config.yaml
num_hidden_layers: 24
hidden_size: 256
num_attention_heads: 6
num_key_value_heads: 6
head_dim: 64
intermediate_size: 704
vocab_size: 8192
hidden_act: "swiglu"
norm: "rmsnorm"
norm_place: "pre"
norm_eps: 1e-05
positions: "rope"
rope_theta: 6190.0
rope_fraction: 1.0
qk_norm: false
attn_scale: 0.125
bias: "none"
tie_word_embeddings: false
parallel_block: false
init: "normal"
init_std_qkv: 0.0454
init_std_o: 0.00534
init_std_up: 0.0454
init_std_down: 0.00395
init_out_by_depth: true
optimizer: "muon_variant"
learning_rate: 0.00844
lr_mult_o: 3.0
lr_mult_down: 1.5
beta1: 0.9
lr_head: 0.0043
warmup_steps: 200
schedule: "wsd"
decay_fraction: 0.535
decay_shape: "linear"
final_lr_fraction: 0.1
batch_tokens: [16384, 32768, 65536]
max_seq_len: 256
doc_mask: true
train_tokens: 365600000
max_steps: 11615
dataset: "wikipedia_en"
MLP neurons of a small language model. Each row is named by its layer, matrix (gate and up: input weights; down: output weights) and neuron, and shows model dimensions 96-223. Each number is 500 + 25 x the weight over its row's rms, rounded and kept within 0 to 999. Numbers have three digits each. A neuron's up and down rows have the sign that makes its largest values positive.
After each neuron's rows, "fires in" lists the words (lower case) most often at its 100 highest values on Wikipedia text that the model never trained on; "fires before" lists the tokens most often just after its 100 highest values on Wikipedia text that the model never trained on. A number after a token or word is its count.

L17.gate144:502495488539506493501528481469512506473497481508484544491541479506472504482516500504480478497519465501495465454553481573465510510474494531488505535509506524487508530489462545483514467465478513502430502506515489485515497530515511507511528532484507501498526483513521474484446495525517488487465497496499522544479508516501502474475480483530500486471508468552539533509507516491514504526481
L17.up144:514505498520503480474553519490512503505465490481558466450515508524460513512523513497522543553514463565465529510508481469534487484447504521485558480545528491472518496518506505503514493487496501480484507505504525460502498523499487531482489515503498510451563526473483473509498510473461503497472509520525511519490476543491485489476462507500496451454488502449500514495466489514490513492541
L17.down144:505502508539540506539492471471481496483490488490486507487549522502504501535477449486479499533507504464482476499532504543483532504485459544505473530497495523525499516483477451505509494482496500489479458525497521496494498540510503556554510478435503459504482500454499498492484523513493491456484452491512468481532520501476452478446516507510502487503553504478533510507523511488481548497534
fires in: "of" 39, "during" 14
fires before: " the" 30, "ing" 19, "ent" 4, "ence" 4, "ed" 4

L17.gate102:471486564491514537484533469512495511478499494528502516518506474495485543533500473501500487504498542496491456486472479530496463532547464503511515510471505513464463526508482480506489480534543455460526489533564508510532531476502474495474501481470455501495499470499543501524491508516501523509467504462502523485498539485463496498529437536471499495472498472481508517500532481514494485522491
L17.up102:524551493504480527497504497490473497529547497492454505524535459541498497502512501497470479479488520508474550468479495461474535523534461498500505466534487490531474526484536484499494463517541541524503497537463501548479491475548496517473534482507515554497490485500476484498483499503518461484539530423508497501489504502498547475523490491481504490526495490528522489496512530491504483500521
L17.down102:504473502495492517439502481495510471487478479526511536534495485507505508499499456476541541555543479474501502492507499509491506475484502479530506477530502523516511569459505500469493521551528523488515545544476525518545497542438463512522505485501454550529481521478489499527506537497503469496471505462459492492514520472473470504600506452507520486494467516478494466502502512498507535487455
fires in: "0" 85
fires before: " |" 58, "–" 15, "." 11

L13.gate702:483512482507482521508511468470484512500467482474488513530498541540502550511491492505534537497487506512512457539493463505480496502517455529507502498512500526457509478516515479532505499487496499520461500493494504511560486445467535503461552508467440496497530495522511508463475482543521538510512442472480458552549497505495516500494485492461523530488487500487460543520537459485524470488490
L13.up702:533502490485462500506519480474493527488546501503449469551515538531479507475460484476576543518500469459494499519448444505472557475488471513508449537473523519497512523506533468531530495462523506514446495528480522477482497495477528520506553495479477493486529491548493521519477492484522532528495492533479516521501487515480521462460463475552517532498440498486502520489495530505515453508492
L13.down702:525484473488554492541506511524574490514544561463479514533481510532504508499504511523540513409465523498512473476512513481468512534471496498529512476476503464498516509488504499499491535520471502523528500481523517490506527455477496492504500515481495491520517491490524485502494504510538477512493491468546479512479516472512619510520504550504442481503518516490512482508519564498489518466462
fires in: "of" 24, "into" 9, "from" 8, "left" 6, "for" 5
fires before: " the" 42, " his" 4, " a" 4

L15.gate344:511486491495477477495505459517483494499464540448473502493474479516515483506522505504504478495473519529491506499476501523499475515491515447481525470495537497460493481505532492515465538500518508545499428503510517491470523505491509546551494480471475542520471497534482566490523528488462509480487455507529506508517480487488443495515503527469512499488477485467476536452505503508543442476513
L15.up344:506496408507499508510511469482496481512486517539531523510493452543525482495498499537504483506513553549497486527541490501493510494485477513482456559502507483499508512518499494514504453507496537465487480553495492491452509544488489494477506556507494548495529489464533494489431477525486549459524484471483532518517467517480500507450495513468518457506517450471459486486495471523477456464501
L15.down344:504497455513514539556485427474491541486495510527507523491502461537508551527505461517464513532518450500486527475491494471512514481489476531482508511545513501523513499477488478479534526520501555461489546494524513503511519507498514501488580538523507478497562559479494508505498492487528542517466517492537489529467537504498532471469491485499459533483486507522480475486515487508485492468491
fires in: "of" 66, "in" 13, "as" 6, "under" 4
fires before: " the" 57, " a" 10, " his" 4

L5.gate284:469481529494516499505510490485539490501525488469484502484517491493471497479524519508527482444495492457533450516502438503488462529481500506467525528526494467460484491511508490486471499541529448499485527513506482520494509497485556474490534468502488512507471471491493520516488490495505522472537516475512502486529531483499494465513472527521475498559543482492508506513469452498538542483446
L5.up284:480497508530511500503500561501512536506486510504510485520534530497487489527533500455482485477502465446497534546497468496442495500515501501520585488492486500530514461494491504504499508474515528521479533511480504499488498502505505498557521508473499499465461509501506502535477481535516486486537461478490514495487523525512483477533485512506489477501509458519509496477483489482484542490455
L5.down284:530493480447513499492498494521511488505506491484515521523506502528482475474451481483509499516471552485487518492490490512499465503505499483513527493503536461477506465508481512498467443489544523522502468483502494485487569507442524486562520484557554511501490504508512535476495473503493495487511484508529433501500480548552499540464511509523542507468477479471507513482514510540514495476507
fires in: "0" 76, "cantacuzino" 4
fires before: " |" 71, "z" 5

L10.gate47:488474496506486528455537457511464514522488570520508494497490486513541542521507485510451484502531519475507513499501525552469497479542462515481484497458516493539528492529487541509524530499500532524467517513495488480501505511511519523522502500510494460530489495495450524527439512516464512492534467461502514507524462482493523489514548486510510529498504486490495515462498497508503520488484
L10.up47:496503516499494531523478490477517517515556478500482480486502531520496536494525452548566510531500500532472466532508492520509517520439491452520445505483512543477521489553546521487464510516533522485503499556480528506498539502538495519536483487501439533485472483446520505532496540470505513478457525553521501539538503483503508525478488495512460523498492483463552463506507512518501504496500
L10.down47:529534482486501540516476531504513473457508515483516504453520519514504484475495541483534516465465486474453532495493527506512472500531509502466504458474521465534499508512479481493517493499483486475507498503505521481477486491536540463523547532527511470523498462508518526508501464519501495465524499486539561550486442500493578475484465498461532498468533493490461488490501471512499459524471
fires in: "of" 22, "to" 10, "under" 9, "by" 7, "following" 7, "on" 5
fires before: " the" 47, " a" 4

L15.gate656:487504472514452497509503491525480465522536492508475538511493486490504500498524444496500472502511501484500529485464501519527511493510514500472488509481461489498502518503494475519480493497534456531484480501486528487510498459500538531445471514489489487529512487463502490461525569493487439499495535486482522530481458458498474502471472487507519489518545497505513510460500491496530463505539
L15.up656:533461503509530503505489532492475504563476462496483473466501504503514503505502509530499502498497541434512490468528504509494502534464468519539496478485484483498488510478551468515491475472500506478461498522487523499535506465485458471490518490488486485490471507500477470518481500538513494484484524511467502498484522535524549540466554553493485519459447461460496449491476516428491474482480
L15.down656:477478533538510553487475487512538445442460498480501497553480436471514498469469503508486547480516511470522520463522504505495505490492497501505495486491480526541511480519496480512545471512480513515497448479480510562491484475549524495511500495518524517499528537497484534533495464466525506531521490531530538491472498491456461462528532485544486504469523564492465492495527523494501508485531
fires in: "0" 32, "20" 9, "9" 5, "18" 5, "29" 4
fires before: " |" 35, "'" 10, "." 9, ":" 5

L4.gate614:525507508514528450486504501514515507513483536518452467515504515490511504518537529511472472492460487453535458487522505531487455501464463477538521488517492492505523520496492496475472439483491482481492497525518483508470441463472470500518514503478520504517501479476478480477526514516467493467493495491532488468487500493478457516501484487517517495529515542497551475510468551496493494540529
L4.up614:499525488540518468503473465492500502524466522495432473477510518484472551543467552567463480480438496484509497495545504533510501465504496499516526478542514462480551509506499525491489463475497492500466529520520489530523496506488452504518501475476521498505504486510471502474504490530491515516478504526504468479486482481487470502531495502479489475545507560504511490497548524548496530495524
L4.down614:530512497450515474498509503483468508510508557498511517508544501475453504510536517557502515553481507492553489553528495518523518517519503444530507476518509499489495515529501505495485466438468514469538495517509468477470489455519456495522502502458492530503457499474489452484502526533463504489461502521450465493472506464538466522537508549462502502513500521495538467478495496486509510519495
fires in: "2023" 21, "2022" 18, "2021" 16, "2025" 15, "2020" 14, "2024" 13
fires before: "3" 21, "2" 18, "1" 16, "5" 15, "4" 15, "0" 14

L4.gate540:504483549488515501494477480506537514457465492548492525503522516473556506491514516482502507516509474539556471480474464469496500505517449526486504528491505513528487490471493516480501549498508511515487457465442533519503511507506530457490473501509496503489505467505484529483498475492496513521516528537493544525500500498511471559492535497502523468500493531521525529510483518504471503509493
L4.up540:505502538494482490456532470527512481477509492515474481458496503496478486532487515503474529508512514489466511514501512488502509499545523474486518494528494548512519538560523483515479517491516516483468457528560485471499490555491514533481510461489515502525529508515511507534447489547518475506485554485516479488502504484479460487550466471498504499497529478535492500539509488513500498471508
L4.down540:497496476461482527488494498460496482510522539504482504519486490495458497481479489517498539474525496445513482499480481510536510515477504524524485505505460458476536505443471487543450495506456509513524492503525471488498499487543508498515507528529542510549514483529541467533459521511530542546504536482517483490559515488509471465534447533496496504516466474528499513502501497500518454534524
fires in: "10" 55, "100" 16, "11" 6
fires before: " |" 26, "0" 18, ";" 17, "." 8, "–" 6

L4.gate689:499492516477503507478460479549501496516503537468526474497558548484503507517484518454480483447488477528486526483504477527473447550542491481489483511512541509477511543481489500496516499482502480469451516550493496473510509454495461516495494492517489511475478497510480444519494493502455489486501516543485505485506494455482521528459523534519443506505532519502534493496481486541529505508461
L4.up689:530520510480513482468499506492486484510508516517454484521525502469458537467483552515494485475507532505507474516510469485520458462480474513481509514519505498485545477482486510527445456540441494487495498513504512497453494474465475481538496514521494472501479426519480482559483513505484537479493546529476467463515494473519500554512515496512493543541549518491515539501496536522452500477488
L4.down689:490476490505469492492471533505526519477506554497490509482523482464469498471482542474514491489469498516534499483520498510522487482526505479499503499524534493455476519531484513504488473480462478480551530458494535499464424483473537495521518529481475475495499464499484487512502518544449499514516490471450513500517505474500523478510516495467457520533509534498454504503513496512433497520465
fires in: "2023" 19, "united" 17, "2020" 16, "2022" 15, "2025" 14
fires before: "3" 19, "0" 16, "2" 15, "5" 14, " States" 12

L13.gate615:474516498487466503532501468534486538501510482510470474559517487513527505506507498517492493482472532443498503522507497542460483513471499459534540507521511517488477501468462525502468493485499479446467525513511477529462542511513469466509511541523480516471476441532462487493509502519506532465488450528455486483526517498499495520525488555473533519499489501523514460506526483517535493499483
L13.up615:469498476502501483500468510527477557532483517525505511520483483548505549529499515490508568562514505521500511497453482469489526497455470511522530513447508483516489494503518511507506485438516528503506529489470512496494494483494494511496463495525507490522476493478506468503495494510534471502484523547471484509507523460515471531465474572504490472502469527500506520515521489480509495502458
L13.down615:513467478504521519481500488449520513516502504550548510527519480475493548501477473490513490534522492507526467484508496516507438482527481485502522528486488463483464491534500447508479445480528460478479507509511499494499502510467520501499504471553480466473516532492469471489516550470483488492463498517504473489456499484458539498462489498451487502500518530490488519510519498517547495536464
fires in: "2020" 16, "2021" 14, "2022" 11, "2023" 10, "2025" 9, "2024" 8
fires before: "0" 19, "1" 15, "2" 14, "4" 11, "3" 11, "5" 10

L3.gate439:484466506513525491505478511524523498501518494510518512483500503556485515540502477505499451505549446468503516505479488532527508526469480446489535507458504522471518494469488485531493507446545468487462488507516524502509518449525530496525486445511475476563483489511480482539480515508458509523528477513465485504506563485481484485492511510466517495533516468484517506498504501487493514484528
L3.up439:498557508480500464534528481508526514500520516482487509478493553513491527433530492513493519511500531515482494492506483511510484457507508510489528515528501508521511510527520483496470505508481517508499516490480516531481524508469526511492522523497539496483528490483510489508481488538475498520521487474542559503479498504507518490500471465515498447502473504494521476512453511481471490533517
L3.down439:459538528493488505494545512458546512492514505471525527498524547539450509518500471502550520498487492477479451511485502553506509440489517524522507517467509521499546527511459501528508505539488517517438530505490486484487492542475496536494521550500548480505538523467519503501535494477466477533487520503520524489464477526477500490531515485513508503514469490486470487504509460514518532490508
fires in: "0" 91
fires before: " |" 78, "–" 11

L5.gate349:489536497500498506473478497496509486540481532538449508436507504483495466495494520474533497505468473508493529471479475487543545487533514492523504506517496522484485507539529521482531474498486508499498496540496522498457517498510490474522471460492479520512475459531481502527523490531481473494475529463466513451530486452529492516498469514493495462526517557462534508527528500535569502492498
L5.up349:514507499500500487447495541502500470548501459499481502498507495459511510506499506497504432492542453511489459525505514498507487466532466499432478456511482539465501485517489503532480446511503486493472521485492423516479495554502496500498476539464516496549488478526499512510477461488502518483515506480538541505514462514488491490533450477495528510520496520446498495504509512527542494515495
L5.down349:527513500447479496484491533526464485516505519508512499506504475468493502499483529524486515516480482498535539537522481497499532505532503476548528479510537522519511520497504478505498445471491499445521502496515519546487485506524479456528496521495493515512462470497519471515517482562483467521464497520511435474543530476540472462531489525513519540517491469458493481488537514469501483501499
fires in: "2020" 16, "2021" 16, "2022" 14, "2023" 14, "2025" 12, "2024" 10
fires before: "0" 16, "1" 16, "2" 14, "3" 14, "4" 13, "5" 12